python train.py --hidden_size=160 --num_attention_heads=5 --bias="none" --tie_word_embeddings=true --init="normal" --init_std_down=0.00884 --optimizer="muon" --warmup_steps=200 --schedule="wsd" --batch_tokens=[8192, 16384, 32768] --doc_mask=true --max_steps=8770
MLP neurons of a small language model. Each row is named by its layer, matrix (up: input weights) and neuron, and shows model dimensions 0-159. Each number is 500 + 40 x the weight over its row's rms, rounded and kept within 0 to 999. Numbers have three digits each.
After each neuron's rows, "fires on" lists the tokens most often at its 100 highest values on Wikipedia text that the model never trained on. A number after a token or word is its count.

L2.up610:462453495517508423520528434522508491489434493507505446495501453501502527471455448519563540476496480539506507514494557500528530565499472506550532547546507451543540504439448497539524560477419531608457546492462528469511523538429511512488469537502436536507439502592540546523504579442421513424482451461528466466474455513525594436502488519535474514550555481451516455526430513462524486421443526486456526445502547544439511534507482497486569533440591547462529487552496506483468518488486531
fires on: "ip" 38, " P" 24, "mm" 13, " p" 5, " Ch" 5, " G" 5

L2.up410:501476560543539448521437470506468459488468436454487526423493580587553422473517454509429575529523574545519433513542483564489523450489472503480561467492454507555555459481489497447503453490465494426510474561535468560567511444499485492405530527467509552485484490545507487458526551493489590495513488490580448462548397494536493514530519453540431502450521510542489453479479522493492491513523500475562409506553444494475483512555508463463547471475496486527515518506500487551525562514505553
fires on: "born" 24, " |" 18, "round" 9, " only" 7, ";" 6, ");" 4

L2.up619:499481483510458571521548470583497507564532504519535533535517539501518484475494508410511529491515506475476545477502543458533484430476449488499517492461434449487478522473501552494498527542518534461584536555473528488386475490539399514497519538462450460496433534398585569433486500523536454478445511559429500502456559538627464489526565478472512525520503526489482497516516570536503544456496450536557541497481485521495448482509554551526464500470518411455458463477537437492480518485501483
fires on: " at" 46, " following" 10, " his" 4, " as" 4, "T" 4

L6.up204:499589501432548490499571480592485478432511549565535448506532485495577461508502525492466530517525525503538475492551456525538472526487530480526500439483525495551496503425470414474440548495546487457493476445545513527516471512511470454520532520469449488521419477513450422526477459448472557508523500500513573629527488423467431529540449497481529448568504529503428550515529481511420518514458559467488575467452453565482537530481465534564474513498471484450479475475527460455536463528481486
fires on: "s" 24, "c" 22, "ct" 9, "oc" 9, "low" 6, "mp" 6

L4.up639:506471470579504525511535511462547517513483459465437461425487473509468547481532467463442426473510518514504458532490481445484460436588572418555493535476534454507487464482453459554405515534505499534383499507536512513547488560538500491495495536465545549492449463547426462468480518468496607520461535531496545514558502483464513517491473477449542453498526502492496491511527451503412435464500511484494464531453428470514517508520448506561540507545521557467549574535552530572465578511543523
fires on: "ur" 63, "er" 15, "li" 14

L6.up629:486519425566473491454495511532542492555507465448501502487427525548476458481466529497518557474582484459508513509489504507490472409546442493500499430468411523562523469465513523543441547514504431514535485487428524462507523502455522476539419562502468450569545477535508540480517493486539493526548462496491550527450499458553538465448512559567487510542556492422571470516517462517445482523533425583456484524578452557462571481480519506462557490537530489551410434513515463478457523480537515
fires on: "-" 51, "c" 13, "f" 11, "ci" 8, "leg" 5

L2.up7:458533521566514402502461481517445522491505423481511475438498426457490430572544508534525548417570525500502539526511455523595506528548487499518508456481512467536478527490514463506517546477460472600455584491533506512529467506557528541466502436504558544523473572495500557504443574488505469479496441525538438500513464539496550476518529442459559508480547495480513494414505546495481498510486415476480533462416592541503436478493461462465569514459498508455477457522538505518519560486454462
fires on: "\"" 27, "L" 7, "9" 6, "$" 5, "by" 5

L2.up334:515514487533459533447556470431510449539535580455536427446482527519496486464522384547544558501519505508500566516555510506559502406438439457574560539458574491548573544562460478499502498485468447563443501474445530484431553467503541502460480541495459464504494517534481496472532490515478566505489573496485458532490497560486520473502506465557506469459561427465478485523484518558398511522475550511509512425503439529554483487521512472469465551464475538453464482530475494495499482556509564
fires on: " comp" 57, "app" 27, " Comp" 15

L6.up383:497547388563472447469494481585508502523499495488464424466467588612587564532519490494491488500424517468483477522494521531484512532458457518485443524517414484479480468516545519531537544481601434522534505502513441490497493447485487534453484560498444525545505514525506543494579464442543515459532555506528562470424518469443573446460564538508450487485441489504536549525542497542532498479440451496504491539466471531432499457493475491506481489581510484510543435508555500448512538482480477
fires on: "ci" 22, " ex" 19, "-" 12, "gi" 10, "ri" 6, " re" 6

L6.up165:502549466589459434504460484454543588493487539554460515520498461533480517413518545469527447495398528462482497522553529445456519499458493451493472472523529526436557499554439485502528412371491559481522501540537570509560531532483462523569464510559536474446463516468439452494484477508469542417446467540518494518497531483530497541427471491540478493500476522481491456522517453485543519530512455533481508508516545538476555443527461571468477530490510465415604554517517522516480497502495502
fires on: "ed" 21, "ad" 14, "an" 6, "mit" 6, "ur" 5

L6.up280:546411436519507516479513432472520466468557509504500545478447489494511486488505501483498460571519474520533453456503451556543426487500528502483479528557559482493513486509386478582523481490517499421482493531502431481490470460516511542547510503500429488531551498501555517523459534548470473472454440473539536504468543461479488537513479563445499434579585467420545501547542553475496501494448520483577541518570522513433456557486547441410539514461535484454480518521541506595563512497526559
fires on: "s" 32, "d" 24, "er" 8, "di" 7, "av" 6, "y" 4

L2.up638:482508455456534504432533528503439512487485502498498509482522435517553431522500480503509525545523526542539586536474497505582565519464462487476496544555516514405570497472511491518518476525482470452530492466518438500569490517431472458492452471504450493509481551488506579506477530421498462551566492477475428506485540504496488430554533475545498515465499497560507467564561604607428472507496451503533572495515459562491551521484475512415500424491500487496463507477489482465536427502510383
fires on: " July" 19, " October" 14, " August" 9, "/" 6, " September" 6, " June" 5

L6.up37:527518540497387570551475505533538492517466594442536417520542477497528517533497537467458515523488490531458592517542503482513476443479500506561541535442512476502473500471464488537528561464507505456461486526440516492484481501534574507582476542467471450492504530490454499519455397562441550457463500481582420494494481559473511492419539494487582504440469496506460523594461491529495535492469498497479411530489554497506463545537521428418561517518456465522534498578482501461504486492489483
fires on: "\n" 63, "\"" 20, " comp" 6

L6.up122:527444542502504413535487462521532497536529485557480487487563494522526478449482540538515456439456493536465500474536508409481472451477502519502534489491542544442517489487539490481499506484522509509455560550532517523536454654458527529459577500512470492493466494524513480473546462522395573494491395471555465523506503526468495506517552517472481588453495583421533463492509519562488472457541509473495454466500560556620523515521473407485470465487467505510458473510505467445545554489507455
fires on: "w" 32, "mb" 11, "st" 8, "th" 8, " |" 8, "gg" 5

L2.up555:409534546499526492487518507433533496491488527461512504484491470445515500525461481436521554535498471570537500488541551514446456478473448440493495526503498504511482455454496402491586470535487468461448416599441495507509536385470490479500492495515558602493534514527566481499637540474513495526460520496526480494496517466526490445464435558504514560466539466521494494486489490497528529497552530424477519518487530483530512525535485533501536515454472483461568595545570494511472514392452491
fires on: " |" 92, ";" 7

L6.up373:559492509530476487490549453536459460488459504459491510523446487510547533534538520506444482526527523553506430516482474423534433503498532509493527477481459430500493486487481497502523464565563455446543575538506457459490537524500478461411528454465514581483510414429672535438454444512500482462460561480499532465457517510547519552543548495458560479513501521459480509480488512507521442565487510485579558504590471548507576494507551534527448446543532477518518461541493490523524508451483470
fires on: "or" 15, "t" 10, "ic" 9, "ar" 9, "er" 8, "n" 5

L2.up143:478484471470486431473570482483484466516509452471529543531523498547500447523512489419459527532458586548513461479511529565472474411570511443467553466538487432561509472515495511520573599504517510483483450549505455520504488495467496502413479508525482458406457532477555500423462626537423514497501463594509478496520501536543542509456514567502466556502560469529534452535523535486483429422482508444531458540478532449516540474517524448537478488508483512494536507527509461553450463483509479
fires on: " |" 72, "." 9, ")" 5

L4.up336:520482556482548496532564447492577503460446495461607483468478506524478505458464559479543451497541495525490448476447455442494537560448509476514472512486477465493504526457487514503480515533537434523585476526478519445530457458465543547497486516485522501500608502466415517470564515480509503501442464537498453536519473495527483507557518482501431471546543463522478495517421491479465581513508453509492581491452475485468578552412524605580493508470482555468470425481577494464450497465516569
fires on: " 19" 27, "," 15, "la" 10, "it" 9, "tro" 6

L2.up291:431505596548503452509485459476508488506519487505501534470457441460573506508507554496520499433489501511507513502558443524474435543435444489526518416545504456597529511519465454484512483488504494466464451516527493527529520490512511491531374515582561558485422515536441578490570542480515460471521500412474442451470464475578523507554464488496577454561517485516477549478488494509516564457578419458469545510443520515452529537523518526453512468526477478531529540479565483508520479441500480
fires on: "L" 77, " wh" 12, " plan" 5

L4.up313:486463538502513518471560483499544449425497553530452526481511529486579549427513567489529469515470605502482491480513535431482548530447435515491436544508447520543456584472488466503448506504555496535490480470496607462497538495497529480563459473460485497487571504416411567505567508529427440518457513505547503475504468397451507491461493501558470519529515469509455488512487455494511553489470435444462549480470563530485491518467488495487501573502460603530489553553526475494521452517507465
fires on: " 18" 40, " 19" 30

L2.up581:508477479599537472440517487496476462496416498537534526557498452500522477594496451526498576449536518570513496547504517493561443470456460514443474540429523409534501449485500522453529543549459501553512521482497485502451516488497552482468406424520494504536489483501474502487502567484529511504434462513441535470488446530534509463523472490528587533460514496512582476557513477439540553427482550561527481496504533544560483536494527499476486567518444523460503602481493519419455562431511526
fires on: " do" 38, " and" 9, ")," 9, "\"" 9, " " 7, ")" 5

L6.up152:530501522503543533501460493559445439488504511447524469593458447436459513470535513459455483464474503441458495531516521549463530518408498528542562558567462511448515463530442513473556509480454417433480490544489444509649577528505509502492490526441470525549559582479496479550472553484494509535487510498512578496419517515503519511499518489449499433471581513514474601480482479489520563461506439519459528546485497508489514501447459517497441544469492512446565519487563505502495464524493463
fires on: " Mi" 21, "ed" 17, " large" 11, "A" 8, "ma" 7, "d" 7

L6.up181:457520585538431534469523471491603490491467452559472433562506489517475537387545524520497555474434498519541574473481563537493538516510527441500485465513461469410498494447495482445491485481547473549542504460564410503520546489418496452493418473480488544465526524559492518514537443451452515550450511462480420515543521492479477511531532491543482463492562531501482461565488537545415497489414497486523524563538471512491488474532500520467545503542537490500431488553544495563505544525511472
fires on: " un" 21, "C" 19, " July" 10, " October" 9

L6.up338:502485486436523506508531467505475458519408507502451521500497519468488455481480480512499416529551511522422441499521485479533573490434534552493542520482482571472519560517551441471435590513535498462618531479486564447516546508510480478450528500514537521472509519474530539511524363499453500459520417515495474576583537459550520572502540520507404486450489472504557527475518443531514513465437493502505571470509476519521489528516486490529490498469518442480492549418535584493519466482492441
fires on: "un" 17, "ub" 12, "in" 10, "il" 6, " and" 5

L4.up630:514471479546521480512576520530510533497495474560512541409495504515505457482513478471530449453448493494564442410546472487537496489497566472420537501495470515527568514434529402507503474503522542459448501511546599552545525493521379569526437522532540507553458476468566469511573491450493478472525418520512522507468536443563452451453508480501488512528618529437474529464509500516534514463492431438508555487505508510520484505452504455455495448537514473487459549508560521471549492519483528
fires on: "y" 27, "d" 17, "pt" 11, "w" 6, " of" 5, "ard" 4

L4.up152:565435531478544485450567529508551462490453531495454563552484459510556472476513442465490491522511488526416462502450549535478453494414462488571548480490518507428465474458542528496513475449567497417539570557558551500548514483565458510509434486478434477469489532490522475536428509445497553457511532509478464481519462551488502560548530473505469424480539489495462514537509570553499557538529433459518530473594505518493515578498541459491424486466528470493495424545510469493491480511577449
fires on: "\n" 49, ":" 20, "d" 8, "fer" 8, "ed" 4

L6.up639:576507532448434478531522498462408451498491486515516530548478455576529504493540568494483503480519516485480552475514510505475566451486524494518518529444491483518413466549549574389428552415487503540411505547499535535529450508500518469555492506540513451439465435476472520541542515498435569451481511468457581519533440527449531510451530488458452511481548492444460481488541526548487564462487512506504515532510526493481573467471599514477460566479555516518554473546500453545436513487499486
fires on: " a" 52, " A" 35, "A" 5

L4.up210:593490520435450510517501476524485484494457566544480473444525503486481436542447504505482459578556515552525493529516490544599451534473601482482510488487445444448540461517540516461507534501511511603528556445542495487491545428563432553484468480499516538513511472489504562507557502490536470528517494489486498511448493519530625503470554502455470517452445494574462500471593556492467503428510541421474497509539502537487543527503455520507468481512439498508450439395517510479470494469467521
fires on: "n" 52, "in" 15, " that" 15, "put" 5, "or" 4

L4.up602:431511514486397439449481480502453547443616477472521486448504509527532545471556463515509529535540430534582527517498475548490551458514458475529584508486503546510545561491529545487526487444485569455512495479517505497538498455500531535492478466425509469508436549474428495452511514493498405530506481448516505567530503479512447451533501491450514523543470550485510467550430495528470476483525490509551549552463512490530505487551407434504481454511516505474535451470464465644559512529538481
fires on: "M" 31, " |" 26, "ce" 9, "S" 6, "D" 5, "A" 5

L2.up433:477483499434538528496522533485413435489433454468492523512550551502493507488466492509538486437480557484560461505499495516550541522517500512499556505501418577515418478594453453491463515523486447449470568585536495474499499462510509466562574515505477443492489560529501440557513500479552519550550480480453513518444505490488514564471491498486430531554497480408485515523498504485485571486466449551458484519532546536474531502537495481501519460519442451513424438487449602411505537494549591
fires on: " of" 34, "ate" 13, "qua" 10, "vent" 9, "ce" 5

L2.up380:587463504499499522466538494504549441517470467448503545533506489440504528460516564450496458439471538488494454551493472526507500480501574509417555524450424526566438476490478539469448474449496474485436512513464509480496498528447571539541525462527485521539519518492516442554535462481425615544553473453526564459427464504498485467503436533469511535523627457463515529519511520438508482468562477511464528558535490422528513476503530472449518459515503450451427500495496551494522476513577567
fires on: " of" 99

L2.up33:564462434559509414488506466531496521511498508579520527502480547451534525541515434478463527475503478530510492506457496513490491524491461504534462512487518462459499508433477535475517491516554426502504437493572510566498417495472472589452508507536523493478539503472419461465474491455441488485397425556460483476481482532431422524536484467509594504554510530514618530490453545527535497466570454488556502488520496499525481531527585575514558497461469446514467524496525447484522511415574512
fires on: " and" 45, "," 32, " while" 7, ";" 5, " so" 4

L6.up566:538449540528509565510487502443529448513481534522456500461618553516529513488462515491445471448476534470488482413539426449550485551411490525499514467392515470476493505533487516487586471475483466459550509556471481526528520517532608504463516477506490507538434560540461526469511502576497552482471501545479480471597596442425534511494428504447515596527500520499445528444500475514475500476530518555492457517519490511522463503501532432452482520523510483485496469500507429516552573539497529
fires on: "ring" 17, "w" 17, "c" 7, " W" 6, "gg" 5, "vo" 4

L6.up422:435541590512571520453521507528521518490462518499481465482592536445594433510504511510481527513490474462481478495472565539478530441474489547513472634375509493454510498489504468512502540512476408476522507497501502526532486460474505446506509461531523458488454496469516586580468493421477484520478498543518571513552432452503502548476515551424475523470519546492464531453481540536452501504579453585555463496462529437516420488479511519488539526520515471505509512428491435513520477463464521
fires on: " " 24, "le" 18, "." 10, "ant" 7, "ro" 6, "lu" 5

L6.up608:515591478500510508542413458447500483533364560570563435526497421491489541447480479502502470482520450516507445499513406509490553538503490480509441438513518546525564507536518536487510526521557499583491457457438569477560512523503497513488463557500473537509470457501440578471439522502507560535473456456447496489581473469546520545548439488535420464491430526491560505552574556470502504572465498465496515514557469503487472483510499481513475495518559477522508515540522448512485440490481481
fires on: "s" 19, "–" 16, "fe" 8, "–20" 4, " re" 4, " million" 4

L6.up372:486502525479542574486483447453567498539507495528535425512471525520490493480493519456500481464507479444425452467507526498461487538523583488528460491543493501467568488468479489507477508527500440507491499504486537525430479616494506492467447544514569433524509521472463538516518434449505492434491499535482560454570571454408553487447539564557508495464508488471466458522510503535444449548588515454529427481501464443515515455527493545489410543486510494551537574512585528524520610461465495
fires on: "if" 17, "ur" 13, "il" 10, "at" 10, "ff" 6

L4.up56:542472485546506547530490524585441524520387483482517464509510480494452522467548505494518517502539490512496512527533432496557449543510514432506530482492568481510480480583489512533467504503556466502538581542488448500492577528477474433506467513382538538511541454469489489535495459496439458535462449554511500482494530569486490526466572505551448499501552510495416559553535584535475422446479573476504507480498446491492508510540484535499411442550491550439422504475493500476431561462470472
fires on: "ver" 28, "or" 15, "mp" 14, "y" 12, "duc" 5, "n" 5

L6.up264:492510485475434471473557462527457485501472509520519488453593536501511469478585509511520505452460588502499605479572543541503518526472580451482519490442520508497436573479473499498537457578467479449478484476577466530472487494444537479515519471441496593537417531497494531488530558461467489521479385471485565452522505486549522500463460477520457484545473521504493477516480511532462571463543511463510529495480486553420472514532451522537467462423532541497500535473489470492536389453562543
fires on: "i" 27, " A" 22, "al" 11, " a" 6, "ign" 4, "e" 4

L6.up587:546502558536424497543477472498498469516488448478524550535487522456501477584478528497535472508614449532529535441567570523468492486454420446497464508433483536498517500478519526541562511502489472481431463526468501479571531517475488513433500507549483465469460460580486530542506512513473479538507456542505515479479536448457459509546500571461427538530438506418491537549538561465515495542517494416488504557501458471464421565518494472485442532446573546518569413510479490570555541484517505
fires on: "y" 42, "s" 16, "d" 9, "g" 6, "th" 5

L2.up257:585512514480450458420482550523406371490465533528503438493508474494459554422531479531508517508513513546592538499559487530484522414479440543520516512470506467541509468522506463405539530548486516512522504511489565571473467445505531487563435509515485494499470534473512516533540520457433514509503490503509535533526459508529448513505531509505466469489532541517507492506512482458518558459551441440541504517482533556468482553474540598489449553481575537520446487532470440413462420446532525
fires on: " A" 100

L2.up546:490532493433513416510565558473488487526513532489455529535464478518474506440490465513483516475474554469494459483516510464463461500564514420522502461498430444541490472565527475498477542446519504520498430524475424498485613469531434476494465541508567526478447514487523476487477572531593490497481413453523486469514538496542487503512443522508523503601533469551484498527499532383469476519522494557558467544487531614446442499548603470488552509512447515573535504509514523488522499459503523
fires on: "L" 40, " L" 28, " La" 4, " D" 4

L2.up23:468560525532492503520548549452465458459492471423483544500578483495537502497503403429518559494522508571426432485543470537414544455538506495481527461516519554485559524470524477467543504515478507376543508576493468598472519435517478507523504510457561501441507483511534484519577555499500536469504429512506500500441448499490452532547479503548412582518494489508496498481444587462510473476542439494535477489556512450521512532509487503466483467458479452461455566567519509566498490457504513
fires on: ";" 77, ");" 15, ")" 5

L2.up329:486495571561500488470542505560541439526491534535559442462478536507555520485553486532499567466463408472449469555498481546484464478481517568444547560473468483527504433484425486457477504580440412535448512553545541448489455526482618507432500513500462535518474438441541454530503500445422470554457478534511515442570483511502467535472509519481487510501479490508476506548472516442527528509474549535535465460471474447532478526519585535500518486461553417507471537530549478441494505514549537
fires on: " " 73, " |" 14, "," 7

L6.up578:433573455477520515398574523520485472461438506445548532533432444504539486474582397511466455551475494488466581450472597534471503451551548496540556506523480481470486489494492553516479517431520524476490522518472511470567566504491523464475499528496480483509586509545475482492460491521469526452485466474556501508451533453483535530507484519493553496444590478463536437498501504546538500482439489415544564518532497556438538563458530506541519463434465499533475466496562479521562527438470492
fires on: "d" 40, "pp" 11, "in" 9, "ri" 5, "p" 4, "ed" 4

L2.up621:531410520568468523496563522563518417465487412447464475582487485524492522455511485464529494484571575543513515457473452537568516465497498508417578473467477508452518464466495513462508537473500501506464531519451509534510423504544550546566589496501501516497486548559504494473420503478478528433491459539541508524458471500504552550492415468558493552547487520505488476532545488498475477507516470566498487528528536549484516564530462541398475502474534485525480451536450595557492408479494472
fires on: " and" 28, "en" 18, " or" 7, " Or" 6, " of" 6

L2.up604:506518513521469472507523515453569454559601522537446476537515471515552565533500510501441527491502516461410515568527533520512506505524464442508506517592484540413510470519471504449479490484448503536426519513589542483462537537496422525474497498534536437498470556472570459472480541492549440508539495472559521461486474461512472488547505484475471540474500490524557492533485502453449512492512443523570530520496416587496480491552497553464550522517561410427454437532568500474436492499501410
fires on: " office" 34, " election" 10, " law" 8, " date" 8

L2.up26:519416491517497473568552503525472499506498508539422512484482460547531555468560508457516515443450478484431511533549522429512460497502409486466526500504509406434513577517481474496444542531479542465502552567539556493543603497525526549492526611477407512459510463543607559513444520515438426536519491515458520508487498466546490487518486485510494408504502525480454472545459454473608492527509527546469525520521483470410550502504513497507471539523519511458500544495451484545489495504494485
fires on: "ity" 11, "•" 11, "Career" 11, " m" 9, "^{2}" 6, "aff" 6

L2.up475:502491555493488546495525543545522499490472497493555529546560488512442462506593520461490508566532459466483545496521496472504552521475493467485485504542474502485525552469482476449611428500508562511460475490560520553549577555492483443507458473519465509557515459447531547494503451482461542470509485444514492511492429545531508522497447438513541555521499497530474499560503495580458465534454525592424447501407498499484414492531511462463411506439460488402511562524540557479412477488547493
fires on: " pre" 54, " well" 21, " other" 13, " such" 7

L2.up391:518455507471542499486470461470444451489481573533537531484490548545477509574495554417449416527529529525443496457516538479503522538458459511506431518472514554496508515464489508486536484487475554510497535519518493444522518554371490506458453563504461452473519494461529546596538464507452579504537522521502451456502433571569506532540539522535553568483517569516467491469574504500467464512511437500518454508495500597508437481483544550500535453495426458435590475472496521485471493451450484
fires on: " pre" 55, " describe" 13, " said" 12, " such" 8

L2.up385:555464505447528451557418488598482495550498538463527513483474515547424489499509432532437531523496460475533513484566525547566584530544421527507467478554451460462505490472528491466498436498504442507460449426518518543526523517473506502499401474498454514495513462528502626477404513480500460502509449547535507502441431510561563460571529491594448481506472567527479469504521488515537488489470437575512476546504460477480523509533463519470463507499557506515470440554522535491472537511483513
fires on: " h" 68, " g" 24, " wh" 7

L2.up247:497485512477493461522453480480513518539423523468529447450463469553442538557493532456487482524571479444557459475506465503515488529461443536514479440472481544527448453540545467524496536578494498536541502460491509544525553488492489486470466523529497515451477477572528537503540535510462433482516459468560544543471503549585552438574595567517485427490457526507505513510545454409497496550498474633466453528552522508524466478541422385496454505476453451510473464485514518544480522476515534
fires on: " g" 71, "sh" 29

L6.up315:490552468438470466498495517424458441469504526564467539512540466509524458552494464502553485479423479483536526518515506465537432458520544439433502545515583503545540533446470395459522464560451485531499437515487516476499513484506634512595480435542510461407552491540478505538516547547527470570478522534457522541500533550457541459482527502456472534510457482482561512543458534505523481517489462517479524498458534476498541457512536495487496508426402558475539497537487523599471513470513515
fires on: "." 23, "e" 18, "y" 11, "ie" 7, "c" 6, "co" 4

L2.up51:491550490537481471493545500441437483526510502506498525482437450473486564545503468457449421437616470531513496509528439463564498489514454460491557456493538552486545483485550431477520497552481455519471476472498507498546537528518583506563508557479493451472534525505561516566489573518488448490409504466506509527474526409477526512484400495528496575531514570565547524517547521468522533522556561555416462466502504515476548453541473440465551429510509498453442498475500499530538477448476460
fires on: "." 84, " co" 9, " High" 4

L6.up434:527478482463459536477454475494477504536513498556443531499431535449516442515552539477501499558517492461486498506514541485550559521554521479427465526458496485528585493472463538495456524581484537489436451513488509403554572539505483635503499468516511532508531492518476526471627512504395446464531478540486445558466479483494495506500567539475534439536522490475538507511470501528552480535498475420484549503535493415490466568468541534450492475449494514459493478546484560563470478463540429
fires on: "s" 50, "ly" 10, "y" 9, "w" 6, "ed" 5

L6.up625:430564433471448533430527469466491450542537497514510493454550517550517499480540551507514519548494469565523499399496530560525551453454509455494571442597506507564568501539542481452582522503503543506444519480498424489496498470465522524453442534531528509503502540460526436523519483570494500483527544529510479443516551485543536456532503508460485554544460546504436482465520465520497494511491539509503453529446456474420521415594485522477471429515443436447510474427495481458494575528532498
fires on: " |" 24, " Al" 19, "S" 17, " sp" 10, " Ru" 6, " su" 6

L2.up402:522493468520451479462508563497474446563540496493501473446538534526439490490411518548506518532554549525531496519491517474478544514515452509506496515589468558512550476576456465515526503529505519485526470463522560457460503513550468512501483462523505566484525400489499497489423503497514482506447542436539427551501426441451535466528420475505572538486532523469553547476531506434453481448467447524525530515493536553468555552521610564422468481559460516582412530458493510503518468442516521
fires on: "com" 21, "qua" 15, "p" 10, "ju" 6, "ten" 6, "der" 5

L4.up160:587428531480481476520527538476535538489405496493478545501458503549459519497505504550494501546575522492515526498513499542519495490507554458510463467575485564456509513516535437575531586532463548516452534561566498497518561513467480414487467478459417525488540523466515494546462461487503529455459443467508423564499518486512569475485569442524450508498460532522526434468496414469404480492509481534552567477489504503490536477524521493460444434476572547494567458503449549513539409482509501
fires on: "il" 14, "ed" 11, "duc" 11, "un" 11, "gen" 8, "gin" 5

L6.up572:519525477509486519477462549423409481484482478515545571499411477496511512513515534471507508492536467534524474470505538480496506516552493493503570551421419528423426479501498516491541475547476535480466464504566577560584492559433479470504507570521511442472521529415613405547500470484501503447475469538414478493579527506484510421499447514507511449543478470538515482486493533512406544568530457457552467530492509488520476538532543520509493497437468487549503535462475491524519506506572532
fires on: "ed" 51, "d" 28, "th" 10, "ad" 5, "od" 4

L4.up237:534539490493436429443519529501471469512508568554524497536512490519553492508496541533550507487495517472567505519532540492466475475492562578508524496513457542494539496498502490565485526512528443446467504512453472453526475411514564507488423526438421544479521500523485541499554500507441509465486568525527446532528503495527560511465489543507572429441522514546512496554547541494426467507469423512439453500471542412433399492464517516511550544511483521554549474549479434486460553456507374
fires on: "." 77, "\n" 21

L6.up472:506446467404550542537504593529515497507468490553545458561465472509574456483487531527546509549437509492531532480547516536502540535565450501417514505506489472446501423519452461457461565491499506428500510494534448520563502455508575469561466501476504538517539453497483486497446524507559558476517398506511465557512627457400480515483480475513426462463443514516545429441496553535456498516525533558514515484512501526463524455485436551505445524478483463511445541504497475481541506521496527
fires on: "ad" 19, "am" 16, "as" 12, "ct" 7, "s" 5, "on" 5

L4.up116:589445441520526507497466428491513413488430544494506526449490477586480567455485490557456469492511473494499481563499525460557502546467564522529535426498557568507497458483443541506518469494521520415480509520508589472481517444506495573520539485443542494560541493493495484538476531574462512491538551546516446450501517495564496542497427528389454463523569608467439508466517472508476456499478519430502477570556517547459470537535498521458506509486463475454496456509517503522506538463461497
fires on: "s" 38, "ly" 25, "er" 11, "ta" 4

L4.up437:493478458509471503533560515523471504522466418526480447532497531475519541489529445478489516509508472428518486486567509591516505504462522411451515484468529519586499492472453492419459449449568464549514543484512560527452511508485510489557435521430449530557575485583602552540448482543458503499505487470541498525501483509535487539462478511484483532528566563498465464545486526506490523469443416477478449502541571460519512574455482491449428506585512522546449484434510513419452531498477546
fires on: " of" 35, " in" 11, "s" 10, "g" 9, "mp" 6, ":" 5

L6.up500:502487408473526494486473496508511540542449541525513551536490475565574436420516464489448432529518454455492452515436574500500569472452463488442480437501555441489508481501452483453482479588483520530411480475544550513496495506494427511521435570498490466527545519548551528529475495554458562536575463469494555467505531542561466518527485491477498496510455531462577519535427522542535507543447499500415532451541492470543565509427454486540483551499496570462473464454521492542535502502455532
fires on: "s" 44, "°" 12, "-" 7, "d" 7, ":" 6, "ent" 4

L2.up447:476529515528470516452508540480497419438509602510430549488504527479537538448466464523569483503483541513525480533523434550463601525493469453487508518527531516571469528406479521522538469456541471463543533460504447540448524425476506557525426469497489517491539507516458530414539533478488473426489508431467528501543497401474588519524466516527484529468534482470505441527558568487528470482537495411584502500526528488475453556481549546556508449485474489501486505456540446485536453525553540
fires on: " 18" 34, " 19" 22, " 15" 11, " 17" 7, " 13" 7, " 12" 6

L2.up369:527521473537540514484518530461490434479523544468514552492529468422583507418501491519495499525490500527525526442538414490507518528544518514496496542495511508503520508487507413464497466511516466433550471502490521435459457558563478540565494444470527562495613539464475583449534457540507425508472513441501496500495514447471587475550551501466495474448502488455593550436530452508418533458518469400521488471469508490476468537416480570486432524529489505502476537492505522496461573517570521
fires on: " (19" 30, "20" 20, " 19" 16, "19" 9, "ac" 7

L4.up124:508546462511518482524505491523537454514447534469532504385499494516537444573473475466481497500524505508481491495483452559530565507472498539524465516569443471433486446550443505329456540529511470489527483520463481469523438531524532545482500494502458508526489453505579557538469582516435509453486402506568507520519516521555482483503528550451437534551478504470531475499479465581482527472475609442516489445445487499515463523473573478521525479521518525534531487436498540422492545525486515
fires on: " of" 46, "it" 9, "ang" 8, " |" 4

L2.up635:556456527503479469537522441424459471501480575491446476528522482517487502521497494489502592555515471471461466512484480511409528443469568502471563453521519573528469536470430543472523513582497503469513511589477532478495527483480506505536518545475524535484518507542590513493467545513518448479432557434532499506469443402533522476532500514528512513497562582443506461551480499460550467450532496508465576412519515475490615470484477440490500506477525567445456528503492487532548418536472551
fires on: "ac" 29, "•" 11, " b" 8, " km" 7, "^{2}" 6

L2.up487:555513476484436499470492486460401431536513494476476501426465546488526488503470554487461542506517470477442522537499590512504597595398402526478521500464546512439472463505476534555522459532470449436550506469519562569484559484529496559515549448514563493496493507444458508443572501486503530582450406496512506525485482518484510526524498502516587512481492484484506466494472546417530550472491522476491512561578546488503532467532549519479478466474490557497461514534516458456529441523517552
fires on: "bu" 34, " Bu" 27, " Bro" 15, "ju" 12, "qua" 4